MLP neurons of a small language model. Each row is named by its layer, matrix (gate and up: input weights) and neuron, and shows model dimensions 128-223. Each number is 500 + 25 x the weight over its row's rms, rounded and kept within 0 to 999. Numbers have three digits each. A neuron's up and down rows have the sign that makes its largest values positive.
A block is one neuron, or neurons of one layer that tend to fire together. After each block is what it responds to, as a language model described it from the Wikipedia text at the highest values.

L11.gate901:524528549485495484503478524472481531501523492511454517521505481458483446487457511465503478494521515485513467436486523485511453476520512453492459512508529467471468502525488490502497514476526532437457537510503496496547541500488528501478456513489494494507518464474472513495503498511511496519
L11.up901:488440487520479539513492463514489465478535542487499503499535512490501479491490497504486528530501488497495509513539504476536481486499555480496513497490522536520456476466465509556512493470527525499518524511497484484493508479475501566509498516484514522532491520493516451504503488489452504495
Year century prefix

L4.gate205:490532482460507516498505524505495469446530514515488532493471517495467510526507490525499529509498496498494487472494524440461511471481463489504483471494517516492470528509495496498520517511469471489503533520494502497488523534565523441507520486482533489500548519493484508514580535520540549460
L4.up205:460488501503495531557527508495492467464474533514481495480502568510504490515511481497494499532545490485486475494475507522467463502437487508515459497495524499510475492480473485497493518520485494462530496514515511493513533560503525488468531463542542534517539547475549478533497499509534511448
L4.gate624:503515430498459527503473503544525465464492521499538488470486518494479538488457506475457514511488470471455501493466471502502523478495521504516504532555489492482504548481494482520511498528495517485534544458532481517482535464502470483509552485471511535479517557522486557476522494539493464533
L4.up624:471515498529462532460483489523503478531536527489487508484497505536488539508498510487551492486577539470417506521497507474538484518493511498518467490496469480518500495550500516514511499536453469499489495540486532502520530505488471430522541497519480497495488489503504495494499497495479473477
L4.gate808:513491503524459534485463523480529495463513494494509513510460506521494519458497500467536465503475506473519503555491501495527509505507459520496500491491502522519478506494502504494515498516490498497529500483503526523496539520482494514576505544460533494466503536500538458469506511508520488465
L4.up808:527507527460474513504463481521500483475494509541536521485460492547494473484525448471494492522476486468516493480499487540516501504487465497503515501493519488520473486485553488475474511542528488552517491444446520473511515519478508546572513512531448512502537538470535538491509503502488525532
L4.gate1459:467504505476507459493500475490504487489447507498551525514491480507525529455507511475452474515481541460452537500487456511499492506502518506440511477519496498523495506472485532474479558529489498507547511503478513542496490478463484502553499502485545475510489525485499485474519502492508499493
L4.up1459:408529530507525485498515493493503493549528514494549493524508522537521501496489535478527480488472491555475446503509522518468468511496480489452526512481499512513493456501514502527489516523503475509537489508512485522530446509527460498517490493524516529475471517510473485504520491508450492514
Infobox field labels

L5.gate15:489491479459514507527502515506550485511497482459504456533489482482518463480482495506471489507521511499517509461475478486563519542548515527517479504572475494491498500516489509473502441493485494547517536522515525519504498487519498494470538521511486546505519473511497512507535523497505514510
L5.up15:472486477464495494500534541507489480481581513479517521509491449471505526506494481531521522470485498514445507486468524505480513514504519539519524480525521489527474504464537515454530503507516473543503514527533521519511478501524503521499535501489497497493487486485515493508506516487467490520
L5.gate171:558467527492514537483517477488500511545424497500465477557497512501496474501516522493481449483510482539514449511530528507509454516493517497511454526460465482509523555482516521504542503481514499464469536489498492484484510531467529533486498495524512505484502528477555464497509494515449504484
L5.up171:538483503528559529482508502533483491541460465525496493548492461494478513510533474449469450489521517533507479492487476478493487496518554486499461543509484511505554553506498533501516549509541485557524504566487508500452528511472503509497502529521525508528475466463525482470521511474458485490
L5.gate194:454484499535525497494495490462482512557472491504439500516475479455516503534522521501538496517482506526517473515486490486500516510479504519498495503477517529514515521529486430509502460498524495528531479480495523476493502469488503548512461444544509544457475465470498512467498508521495574545
L5.up194:512502522462497492484505486484498476465545455536485477519476474514472482543514516539528520473550508476494483511553465491496527462545544457502501492493510516506537490510514495485490504509479478470489501516481513478531460523499518492472483523511476488464472490537501526510514518482480482518
L5.gate273:452520495485480499518544529512480494493516485524502466472460536520488518464528521458455479466494516498475499525481481473475514488495468516440524560470486506529495508534507450505471464496509493516498466505558541519518553477526535518497534446480500545462510519537505519507499519533530509517
L5.up273:487507521489476514474475527485561482502474509479472476492514521482473489528503504485487496472496481505506495484489484514515531501479535484513488541548472539545484527503514512511463468506544554494507467517492506510559511479520500475519495551538499506519511518553518493509504475474479478522
L5.gate448:498468517477497461490543529492453479453512470455488456470517491501497523543528479494541527562491487519527495502485502469450499565487506462563484524480497553483495499474521535455532485504468495519474470513472530478497445483485482527507543500506547528504530485502545481468497476493535471443
L5.up448:514478543515522489499508541508492516485467523479505511469493495487442503516498505502547466534483498496509460491513514518480522545473533479513492505474477481491530458507506543470491467517539469467509508532476526485506531514489500538504468458496524508532500502487525501477447509519530500498
L5.gate450:533538490512516492493526542474497489494498492465500482479496529503486504493485551510529474502508531546505485484506497516504473518521513547528504488468498498484529490515490542495498466490469459503506464530516513484529506499480522554499494499562502504480497474505529534464534468444488477498
L5.up450:494483508482482500492510557498460524470447536508488524466481479485517452500469521567479478484499507522522489541489522523484532511510446488481507550491512496490494520487472507533506490475476510518486461479558521519496515491497521476523544513471517527500474462536510517495504472479478509493
L5.gate490:557497509470487522503476524506500490435485491489492545517476520498482504504528501520490499504529465497504512507484513500497528485500548526546503534488545515495501458508517542500518491478459491485509513471488517503523523532513523506493512509543547487465487511479520472516495487445527488460
L5.up490:537436522543487469519521526483522482464466470480566514496482488531531525534498495520512475470482490513460508504529524472450504522495520466500484524494500501498534480544514519510519485453454477533497537473482519493507503486511490512539529511539494500522503544467526482489516486502551515482
L5.gate686:505499491511536493490502508488521522494486509512470493498532482486511525491513511529478482489524490508532518474492498528457500509513463498518450516492514522483499502596519521524484476517458518467472512558482475502504482510497477564518521473500512468482534481512550516482534438523517474506
L5.up686:505486518537489464517523497502501462491492488480561494496478480516503450541504524508498541518482496491484522499531512526477502493500458532476539515503476485465492516504505501502497470477487491483515504509520501513499469502510466533494513504502509504493489435518532530479490478477479444545
L5.gate794:524516483494490494487521509476531462457469522451519497494525507505533503514498508472479486531527533499490502500500512509491515500509473516498453475501503491509530485500512490520526482467477484520550510467478495473469476510488511506511519517519506472554511543485493495491535479488523545498
L5.up794:503503490499452494475531498502464519467491447483543489448533485509517529479511496492550456505499513496488493556525509513478502551526482529506494507498539494540480486482511509544525506485522502525541492467517486474493459526524523527469523505496480505510522502514500501486503508501482538528
L5.gate804:513514485543480503469507478502499507490487532513513492501478508516500476503532530489524480497522521522491580506522507487541491487487520499507530509499503505529506492534508512537521479495460452502522498516506502504548500529481536547505526472496477509462483461513542520526511496485530495440
L5.up804:530484437556512490487544499538515488511505508493476457488472530512508509497523503510494476524506553525439533500532461524508539516475475513491496530489467440495500507488536546494517499508439517483490493527459494476503505520477512495474530485527482526494503526489487477523481465491470482466
L5.gate896:508450503499480466502474497467512494521468501510450475471492469507504468502513527451507498471477526497469532494534469507494500488505512506475506525536533492518523523457544492484460492530476465478531495481461490501581503552499499506470474460513496528526536488486543547434536489475518438540
L5.up896:472475535507499497548545531503498438473484482513464473476471454519520494539521493459524526495518487512467541473488453512465507496489483530510510533565479506492481493482544481448497484516524558518488514512554501516508499454520472509525529541518531464490467505497508511492510492512525500517
L5.gate1189:493463459501524517520505530516546497470528476473431456528487504491490475456505513507474490466526520475493488483503474500520486525480532486501520516484485459541520535494501504419459508509524495549529536508477555520527506507449508496448529486549526530476512538444485480525473491507504466461
L5.up1189:492500460475553470510484476478475494500509488488523510539480458502481525534524515512469566476508509541524527498496517510467541519468510496464488536509458495508490496488458487501524530501517457564441471513491507445551475508478473499502490497524474504486534527522476522491468528450474504503
L5.gate1213:505496481486469482513525516484488533518473522490463489453528476473502542500493506529482508513519480493557504499473537464494546491511521514497478516526479515507486515446532463486509471526451487511539476485512476492535512519516495424470489509451495477522491510468474519503507487507453512454
L5.up1213:427511530556453488453496450506463477471522538497474482498500509496509481529470532528517478451471539536498498500469479475482493494499508484524517514548441458486475511504543451494502501493507520487483505489563467493540479482496541473505465488513493500520484540488495483493520477519547492488
L5.gate1405:505504506528496540478481479522492535529502548496488497489541528507468510516497468515527502484490544497488518513513535509493509520517447474496471455485506487492512474516482531512509516511478540514508525525443534523486485571487525492478551513467485500524531559523501542473444508530484503496
L5.up1405:525525497511482469489514467499489507484483492522441529493491507536504479536564505502493531497512502522491450490497478499471508500456500485443446453471470523490525449460473467454501487508482512486505477508502498526488471486478523526493498503533485526544558507514514498513451505502501462486
L5.gate1459:512518480505536504507489493514518493507484491490481483525517494489470457509511522533482469559520531537490492456505534517454500508457437551525485475506511541485548498494540528532485458533505474509485449541528522527477507524453537510450492484519511523489475506479512524512459523539500491516
L5.up1459:513503452470476494512519468491508479526479532490515489573527521458527506533507531562470469483491542501490534482530491513466503549486487525488454511451475498529527549479515461491502456493530462507507510504530511478530495516494474471440470485510514515502524532538529490475514496490544490529
L5.gate1522:496522504557495510487570483476515458528516508493527492521485508484500519529474507503494511499493532559506475531513524493506502479460499424482504494536464469518531547489496489476529482521511518485517522499465515495506487498483452491492523444448505521500495508494524485470472490526527517492
L5.up1522:550506502534514513539513492522450485534491513490492477470492486412527511513510507462502492529466499526487537485461494470509516483468473459471523523516504514451512532472538529503558517497534513469505509556483539505509469516489496506506502506508527506508526564482549504481535496521499448497
Occupation-word endings

L11.gate98:514456519497506489497508541506477522489484493472537496430506474500496508507510504458502530498486549502472538525510499477545476469539480454453498495481502555489461552475510490528482482511484528483506546548490506489520480513519483502485504487492492498493512519539541497480483512518483518514
L11.up98:503495474437494471469559504494502527462459521512497488512517529531493464555493484474502519524488523492490502497529506522477478500532489527487514532478531483472470472498530507541479516506507519468478483499500526509552513489492514478520520476508486531478498488519496485520512478495524487551
Occupation noun endings

L4.gate9:462515531468486521458472508488488476490520509493544463503492451489511496507543511496515504507508525532507476494522499516492517472500487527470503504431464560510497492486505510499483496490464509504531523506485518524540504541474487516484525479508480509444523535494493521482490499497515513475
L4.up9:442519545470505485470555459499501486499503503528551520489488468531471479473550489508500472479515502516524484481535500508491483496488460526515499486457522525495468514507489507503564533508472537497550530475516488506545503521496502503494529514496468501500504516531572492483489510535541499478
L4.gate263:462469525526504477511473492495494453503506504509512477481479499513499468490462523477512533493530483549537506479527534487463469500484517496486498491480508527507463476530527487516505486467506532489528520502472474476543493493487556484483480518526509496498476452506466524525489513499550505458
L4.up263:475490553505507531547510492539504494517497483531494493478505515501503515514485543497488492523476501507508505509512498451508469482439507525455494459507496515464470508514507463494502503458483474539437488481486541498543539503501532517503486538455532461529463481516460498471488484497530475445
L4.gate930:536491536523529515535486493504458468500503502478529510481524520543511502511504510480419502480503539512523517470532462515504449510518486513516505474443493491490492498488496495513480567468500528505533459529470507489563503522494508494494490478481448512500478508456465525497469522507477494489
L4.up930:452515513495493452464482525515513452487535510497540516500528463509493510488517517466477526472506520482515497496486487505489479490496524485453512427490516478477501479531498487517503478478507511549484524518503464477491512516487495514520496478458478500552493540469479448510507463514498511483
L4.gate976:489525472492474491501494477475477470505506503521509495477512525517475492518497500502490479522484520477538479479517516438506516461469464516487489487448480469492537539432468457500470511525513544477490485470486473560500486482520502483487512543501433521512537484461511511485500484510488506481
L4.up976:494527505489489492509488509459481518513487536474504512498490483478537529525523484483464507504515559462474507504486496475513494506479527473519478481525509505490476497467467503540509502521450467513468489501495532474485519468534500520525525503490498506519531564501521522479482483491479502493
Year slot in dates

L4.gate437:534436503492485472491510478443515522454502571509496482560447461527478520506518522543461482495527538502522542468510518473527465476520515488480500502504505489524507494495482522500481479479440514497528548502487540458476553519500499512468526498494454480489508503508490505458513480481496499527
L4.up437:471512508517498482504483515482497475528495503469485507496463510505460467531516501474500477489507503497497463509497471457437460503482463514460526465518531491518519520480508540535532497544494505480503495506525498521461479489523511541501492480535483518520527495472502511521501495496528488513
L4.gate485:518548455527515510475497488486517457493470495510533522468482496542465506509494499510467535522464505549500469533508479546463482500546498548501495467455482537470500506464498527533546501492512533489497494504503532507519498498529490496539509457465532532482521478508502462472494497543485483488
L4.up485:496474490546515487456541512532469512460485511492492447524505506510552514497502511517494504542480511506510540484445521501476525495502508502514495506480507502516529511461498468503490517492512518518468490487490494510507509560494566478516483518510466494477502457490528501490457509499503511493
L4.gate1465:502515513458519513480497529473520524461452472511491520496495505507535481490474497504474518490474514533527537530511471490508514549486514517497453496488494488461555500525513507489514523487511454499489532511510470508594521506509488480522494497471440453509522549554485510491523499512512499474
L4.up1465:492547492494552448501485467484503508457525448489506541459444508523488468509512492508511507489508509492509540481468506501506482493503463514525500510455520501505463481518463480470503504524492522509490500493539482471526502538481492501467471499490515530491499490473486473514505496523490502507
L4.gate1493:488507477496486509486518546511506459481508494504502492527519527468489499490473470509477515452522505543499492511547498510505503456538517502520472521469514509536464517492505498504508483505501501503516499505533485498503575547522539501530446514510513537508531511499481461506537478501519477501
L4.up1493:471491507484477510498526502453549499466473439518502511512504473468533482492482515499505481468480536523521492485501522471501493493517475519489509514479490488477510535485518524510485476460504503502468468487506507483506509536502542537483496472532529533482538522501525512488539486464487493500
Culture/domain noun completions

L5.gate39:507507543559533526530475484528519528474482537503496506476510495521464517518493498542524469515520449483548516507488521533520480519482485477478501513479532491450479535464474501500498519510534496549507479490478509471487535507538490508543487512461491487481489472501521492503508503538488494498
L5.up39:461450501514538535530482496483527508492484477521491498500503433511458515485503526489496477470501493508505498504488508511480481484487485507512501506489475511468514484491531513468531506498476512483534464503525502497496521486519486483530508513474484500535447535547518516494490494458457517509
L5.gate47:509517470497479506484471504484532510506505428479501476497532504479546487492494523476482527502570496459535553493486479494497459495460467458496479470479534478542465549536544495507485520516516557485473545509514472510531517505502440512483500534508521465536522490528519548514514471539521510523
L5.up47:476479487510503491498539504530468524518503512486517481524508521468511548512479493512485507505455520478478543485495512536489541479501502521518481506477489487469485527500452484511493510514496487472451518528492497535514450493479506524504510476488482465546509482518550531498502489476523480474
L5.gate143:506539525512476497533523499515472521531533495536485511483518519464485521514478485460495532524499515474543537508482475479474475509504499523510448458508486504477525513494470479497508501524488504535488493529525494505507521477516538482503521476462476533452472472531504498541509497524489527522
L5.up143:488498539467493536499506498491510444490518510510493488511484484504508473496476483504495526498525464519517490484520460472482460454518424514459492541461513500533502491508504505474488502526541520516515514495504469514524532503501451530518546490536509495520510515486492484489503518468520509535
L5.gate179:490502512514471495518522536542517512582514514527477486497515544513523469496525479499474497528481498486508468475480488483517505510476503470543512442459488509511543475514523539485517473466514492504498505500491516517533475508483482491491494547522465501500504522481501463482505500492518486495
L5.up179:520508479472499502553537503539504526556514492503465476499512449514490478497499517535487517490523506493505498501477472526512470495477519500540536501438513523494502485518533505494530483496511440515526501518454491484514465507509465466532514515514431472516526498507553490481487545516508498496
L5.gate398:550476520448539486520529466542504551531501483524511520499529476517511490462501506497491510543487473506523496480463472468478499524511500483503518459478500445503554515570520520488513500487497461514529477490525455521502515509520528526493483471503532501465537525486504510487518489492473540479
L5.up398:531449517495482478468479522486521520501528540540466494527498473488500528470484503514484505501511519530500487488525489519536488485528536533511531481516539526475487534507515473467483472518494500511482473497521514471475491482508550464503458532536488547506522508521506540480468523455482520468
L5.gate546:495464471484516478490509568527505488493528460550527456529505525522489475548471509483472485496520499487523523532450541544514519516521516526533505490514519527488531472495490526470501493510490495473509520502462485435555529497475497487527475480483519457471466496494535491445532464494542512476
L5.up546:490490470491493485536524493511496498471502497527515462546524485548515447565525518468462505474502503490520508511464500514486546527502496534531515495476490492472518529520500508486494491520520497489530492525495505426553509556456502504532517486496499472495464512504538515441521506489531498500
L5.gate631:499538521487475516468579481498508455524514539505508501490476485573502456487524519518503468515546510492462499461508524532507461479477522500491546488460488514521466484501522523491431511512484486483530495472494525467473510560475497518500492512519465498478511488488522461453457452485467494474
L5.up631:518529520470520462517530497489472464508459558457505487497519486465483457483540468504461507487496461506523516483521500537487445477525480530501496516457489503531506463493524524468539543487480509494507496539509517500470508535465520470536536502479495495511477546521535497454502488477525502504
L5.gate705:521485538440492529498478488460538487517528515520533518451519494486465489531531532528517497490535485482488464493499504497457463469489497487507512468467480463504479510503479530527530486539480505474526518518501501517536497481504479486494547520501461504505507520442545524448492484517507469488
L5.up705:504471493451517479537488473511526394516510521526567500489483532504454478520519460457481490515490538490497494475484481504447472504487540496515510481477508472477469466476483529534560510514510477508494485500508541502507475483546524489475535520511493506476527577467558521519440483475517526527
L5.gate737:518544497512467486521510498487492443493516513514512537535453509485492539551523500447468500521526473470535519492482515524554454507526487474487478530520511547463473506495463491474523505497496483537490492502459530476514483523500506525477515524486515549522517491483488516468474480490486522517
L5.up737:509480481483496510496481470508537530475517472508500495492506529499530491568482528498532518462509508503483496504473497537570495529524458518493503509522492525499473489512485546527539472469569539490492510518434521432521515505473495515498522497561540507472532479509542546466511481496496525512
L5.gate765:485515494552516502510501504503502487496502520482462464447504490535475486509510516526513481474491502484452510532493464522467429497498478498471491503426471557472518534492434561505472503540541531478536523514519517516488474496503514479478490481494496510497513518488514499484480516528509499504
L5.up765:449465483439499484496556497478490504527529473437507511488484463512465446527529480567528536514509475488509496528543523450490486475522533487463485525523478475476538518474519550507491518489471499508485525509517520507502513515518495473528527510503483516456531492498515481458494505485548493476
L5.gate1089:494458474478543534532509474474508476505518506448526497524482471504528489529556482511511481474522458509524539468507519479524512510501484510557494483512522498496455517550533556485503464503509499544489496486485530478517475472475541497516543524515469476534500537489499471471524526493530538481
L5.up1089:519511485509500519478506534471536469543495510483481494476488469524504513523535541515503478505460496525511515509462510498518470478521507503486545514489468522505504502505478528544547522495505496468518490470501530500496541467486512556463523482494485433538496498483470497482472499523521493486
L5.gate1190:510491543530535506514486458509479470516463524476495475513469485511473489497487540501478473488522530483502526472494476522514464497507489513533511505482538474529481496504526512526499493538457511491483569513554506513478534482517516504492491494513499518470478480494467482531497460490516506507
L5.up1190:479505490488497479504524524449461470515524489488514506500519522457460502490471502525500518490494474485487490531518479508476489486474469510513480517503508556480506494499496519534540500539521535489482486498482483490506518514520475458457531509468472486514510502513546475488514461516473466497
L5.gate1247:486523515578520526505490521524497482523458487496494511510501473515484486469503513515506554536477434495453479479482489469491526448503469515511504507519492496510533535509509535456494500506453492514508521489488501475444524475502495523501504514488511504480499457495508497533515478487521500509
L5.up1247:497459533557505502525494503512492489517524503483459541503450475474511503490475528548511531521504466486458490487450550469459508482529510520500557489502514520496526485528520514438485508498501512473461515490458534492473488487508513537493482496510484479471507504520481498469546487492476468530
L5.gate1326:521500488494523490466474502475485467509440506480498475504430473519524468472513493518536528528449490463510474485487520511526470490463492508523538466497473503515516494501555544461512503471474550449490511464495516531525494472529505457488497485494559485473491513501481458492479466502509462538
L5.up1326:511451473440513523467503490519480499469525482486537524527519538502517531462521465501479471461522514527541497537485440507537485543505491501525507509511501519490514477476537539506497531517474477480536500499540507505516496526515500477532491484429497537504504466557511523458488520497452519513
L5.gate1363:510507481456495530537508452447462536471560486497491502504493485518475476496494476543480517497455520522488447518473501488549453516500502435511512529514495489530515507518472495524488510508495542511484529515509477481525537489483518498491521471436503519501498499495538475449541515486492495488
L5.up1363:482530534455501480527451492474437467535443437544530510539494492535466523470520500475485463491499473483531455487487503480504453511472456502493506475476516521463505504490523491471506519484544505493501534528510529489486512489499503535523487481525493509505505517488491494540500492514483505516
L5.gate1435:504498452480527453536477540527511499490537457528520505521513515466461486518476491460520504543472494477500509481470516521523459530520536522459542494497497515441504507541502539520508510513502512479513493457484519467490500473482540518535549483507529478486496518536480499496509493521478529554
L5.up1435:454523501473478530478522472523513484502509460508508489519461446481474498497531449473467534505502510502462481513515487540481520516491553491522551502472499485513500521532470488489528517511483485528511501455498491504516502475437495471502556505466532503465461513484526485494548496491494504556
Year slot in dates

L5.gate81:516524483488511509546529489475525478519531519497492459503493532460490507509511543462540501501485464490525514488474483536490480464500512482483452509445492497469507465496467508470503500495477512516523466507532470498506504480486523529546491482486520525478521508558510452516522519498511512508
L5.up81:517510551442483470528517522513457530523548536490471477533508497521529473459504514469547491507508510504447583512540511519520478500481485490498460476470517524485516502501494505508489475482535506488509501520482482478473498495483537516521497484510496477475505490468496478516461498517501514499
L5.gate135:473485490466473489508495450481528470466446497491516513512489518505460521489514511495515445538497532470507501517526508472510530503481472541488520515472507484469486482536482521532518489531496502533484466483467495482466433487524494494446478484488480500488528524455529491496493572481524483505
L5.up135:515540482505502560503522486500501469447488518501542536547510490502585447537522480462445471492480469468534497481499522453485493493539509502549505487485511509469492497513495502464473518501484487476506489469498500515496467455531473551504480474526477540506502473507485492480489515508483499478
L5.gate227:531519490485476531480535532500454472533552477467517522518510484531513525525518502552514488469527453461478500502478492521499467485461472494499518526513506503480482479512484488550544469497495476518478529462483522497521474474505506516575481551514565506517501510472524506477521506504525494501
L5.up227:553447498528546526485504544512524538484480459473534497500483501494519492518481522503512479555531496459505504510483485486512500520485561465491499468484523528502498465534493483462532506467491482507478541479489525533508495480515510442518535532509537508516528505506539515485476519465543477495
L5.gate302:524491489513522482471540460511501484457588501523507506563504506489519505491479447499463530449513515536543515499505510506480461523492509435478502505507551515485463516500496501491545514492492502479500499456512467490516491489491527475520488494529509506501490475493470485495457527516521526506
L5.up302:504502491519515512535520514514474495467515492532485477498515473502489505485515479529538542493544514521496490500494540502516496495502489539490529470547550524509478484482450520445497455484520478498494550532539507503467499512524527449465569514472519478475474507523504494483551509521455472511
L5.gate361:493531489508496517507510499523498499490480521490521461481559516505466518546493530477447462478471509547464511490449488530505459516475492501527477499497457495461525476503483438456509442530495563526477478486528481518528461461514468490531482492490484524522492480519548482519504486545514533532
L5.up361:505544492493551518539474475509507454489517476515486507516505474482450491522490517492527518470467512522463496505447483502524497519502503467492466491484462492502469469568483462442514512507513503481462476478509510465469508485495519509522479531505548505515490482515488487486522515525497529535
L5.gate421:505512525512506491509496498484487479471547492539520487479541484473467492488501515541543515485538473501471480506483510472527491538504471526510465484479515497519527509512486518474487508514470529496495531486491555513505541495472514511536521471575522501490535450455529497534488549469513488495
L5.up421:520493448460534497532505501511493460484461572527563466535496531533516502459500537536503437502498502485508490504496471493485534466502451532489494482554491493498485503543483510497474465437501498531502501503498552485512519520543443486490523474462523504489520505527472542455552518482486504530
L5.gate627:509452507464499539506481475465519523506522504492524488509512500487485498491467489534454492465509483506500512523497515516501482499519509500520469474500515458501508510521497520500509510495498521480476488453455541537502510478520482529502503485522499497453493502524508529469483536524522496483
L5.up627:492460500495507521528493507487542490489494525445511480495549520460442498474515511488536481522494497508498500503534556557489489522475458500527515507506490540513476519494503497461530466495518514512495508480542537523473509495501519505478513472500509479451484496481512505465495485479518480506
L5.gate651:492539478473550506470513487473512500474486475498540464514512491474533448515494477497511526518485483465496517448510490501490470515491503508524474543534478517495495516483479509519491506472524497526545483505474474467503459493481492486458485482502506456499505497486538543533527489522494490501
L5.up651:519526548488472497500471519505487518444498481507483464484503516520480473486500519539489469476456484456502520517491523492462494428545455467521452503500467474495489462513453453520435526535497516504495501473497502476482451466502463509528494483492521490508519512509476510515487511551526486481
L5.gate693:503526465499509491488482472503502489495587524492514516507520494525503481551472484479540501526484544503436498455441534472481503490497498462513534495485499522498490486521494478506486486492557526484478519518519479525492475468506487456552478472568508456456479483494528503495526548504518509495
L5.up693:544491489533502519503469519489524515505557533511470492520458485512499535541522508531507495500490502503479515477479493518499500567488495496476459531540518523497513550485490531523481493558545432498537514463483447524491464491485457487497480485550459500481501502505522528524518497476505495508
L5.gate921:478529429451503508526486531484451510444498555528483473473481542490487472455478538522506535476499483502478490516455522538503531528545482511456491527488479535501514562564547483486521505506479485500492509474510454485502499485496523444499515507493466476497469526454468537532550458505491508539
L5.up921:504458494478481493554517485506473457523529514501483478486524510509477464489525505475506510519497498501507489526547546494500502505495498497501526450510479493545509528531481465554527497505529517482473526501555441489474457467479535481480488494449460481499535480525530516480519550487511501491
L5.gate1097:511499438510525500502467503478491428476464525525482503504491474482526501494491460476531520490513522494554466481456516500532467475532473505511489520503492503496494499513503498528473444531478499481475503500477543512493493499468453549513455470473489497544496504516540496516498519536506548507
L5.up1097:526471533461465550469454494510505498459498493487515560507498536500497511543521521448450485455502537454528518550483493508463501510520535498520425469499505505501490492505534535494485479507462517522491543503501532522517457470514481533502527480485541525496567523527434475450491497501501468477
L5.gate1110:501518528507509511496481504486460506495504514503497461506520539511503484489518483521469480503539537520419512495481523489469469488535559508524520472504475453503489500516437492523462502479473497509520496507533479486529505535553525535477498470534472490483495487493457493507501531501515524510
L5.up1110:499516463478515525460486530475483447502483454492523516541518514494480500519532521508515512510513484506450505533485518493521451485530487514528510511470482479495534517499527492497514467506469547469537544488510490528488495519520500464481486520559480480500500444575528528507464486458544479477
L5.gate1155:482489491511481503498529472509477495493526449503503463485481504472476483518490496486505514486539531484460502519487523482473465513513527501513488454504467501467539495534495503514487497536520500479506516448485515451516474503461486512512531490508482478504498491509504521492524534511532493487
L5.up1155:496499538486527510523474509471542518538453473507516510473526491493478506512480508515507535468542484502481532521523573485478487545536520522523482504489488503508449528503510507501447536541520514501484491508543520520490517469526479500497486480499518502514533520487502514489523476460505483481
L5.gate1309:483538502538466498515495490503474474499497482473500468495533530515497493446474521492481524493502486498509514479452515506510465533519535517495492493509487496540534504444487483432494461493539534486509479543455509482502500481497564458516512486448467524457540472475515509516523492518502509501
L5.up1309:482497477483476470469480481516486445551535516498488481493490525477470486474530468530532482533529520474496487443523510466509513521471485521504512514507460486451520490490508540524524542518492532542485483494482521459476489446484515452529490459489468559454539468541462510539502519533538507481
L5.gate1442:523521482539524476511502563512506473504532527482525515534501515489509509503499463491465522501527508487520523538477499497489495502512482519522477528498477501512520511508483510455503492561444486538505500478493531501497522515486506512493535511513554516485536496515505481514512503487533470486
L5.up1442:496522488509477468500447496519543448518512480458553477524463516524530503509467479490483483456540480489490498501486499499495515497546514531552520514507486489477500479506490524463501483518466476549473557529461494509495478519486498507508515513493498479480499463513487513521522482500508508539
L5.gate1520:486486549515481516470497511512489537443486515477512481512520487479483482462468484539506514506515478495504460499515559458524499540473484494512498501500526523477534484480503514482516508474527510493422464479502513523514502519499509502478478474460498462526502539557471552506513474497502546450
L5.up1520:483515538509502504523499473513525468485482461541527463515537504505528522457536528524532461475501508518525504515513520516505515488475485500469488501515515475515472572518508483451516532453500522507475497497475516525510509498522493545451480510524555488508492534501441546538511538499528480529
Infobox field-name endings

L11.gate947:514445483492505514527476476469529504512539521495507447522484513533460530480502476507479478466527524527488501536480507517493476498460527532514532481551500487468472493492456457533487559493511527485503421493517527475488453492485510514538508508536506527516475497416499500496482535509459512515
L11.up947:520533536455452490550507476481465482428518502505493521491517501477508514507526509501466528556501454476493529489472480503473526513475558474477496475447471488538490462519464484531502485480474478532517478519501520506503508454505476508530520513490538505509476552466521527501482444503460492417
Table column header words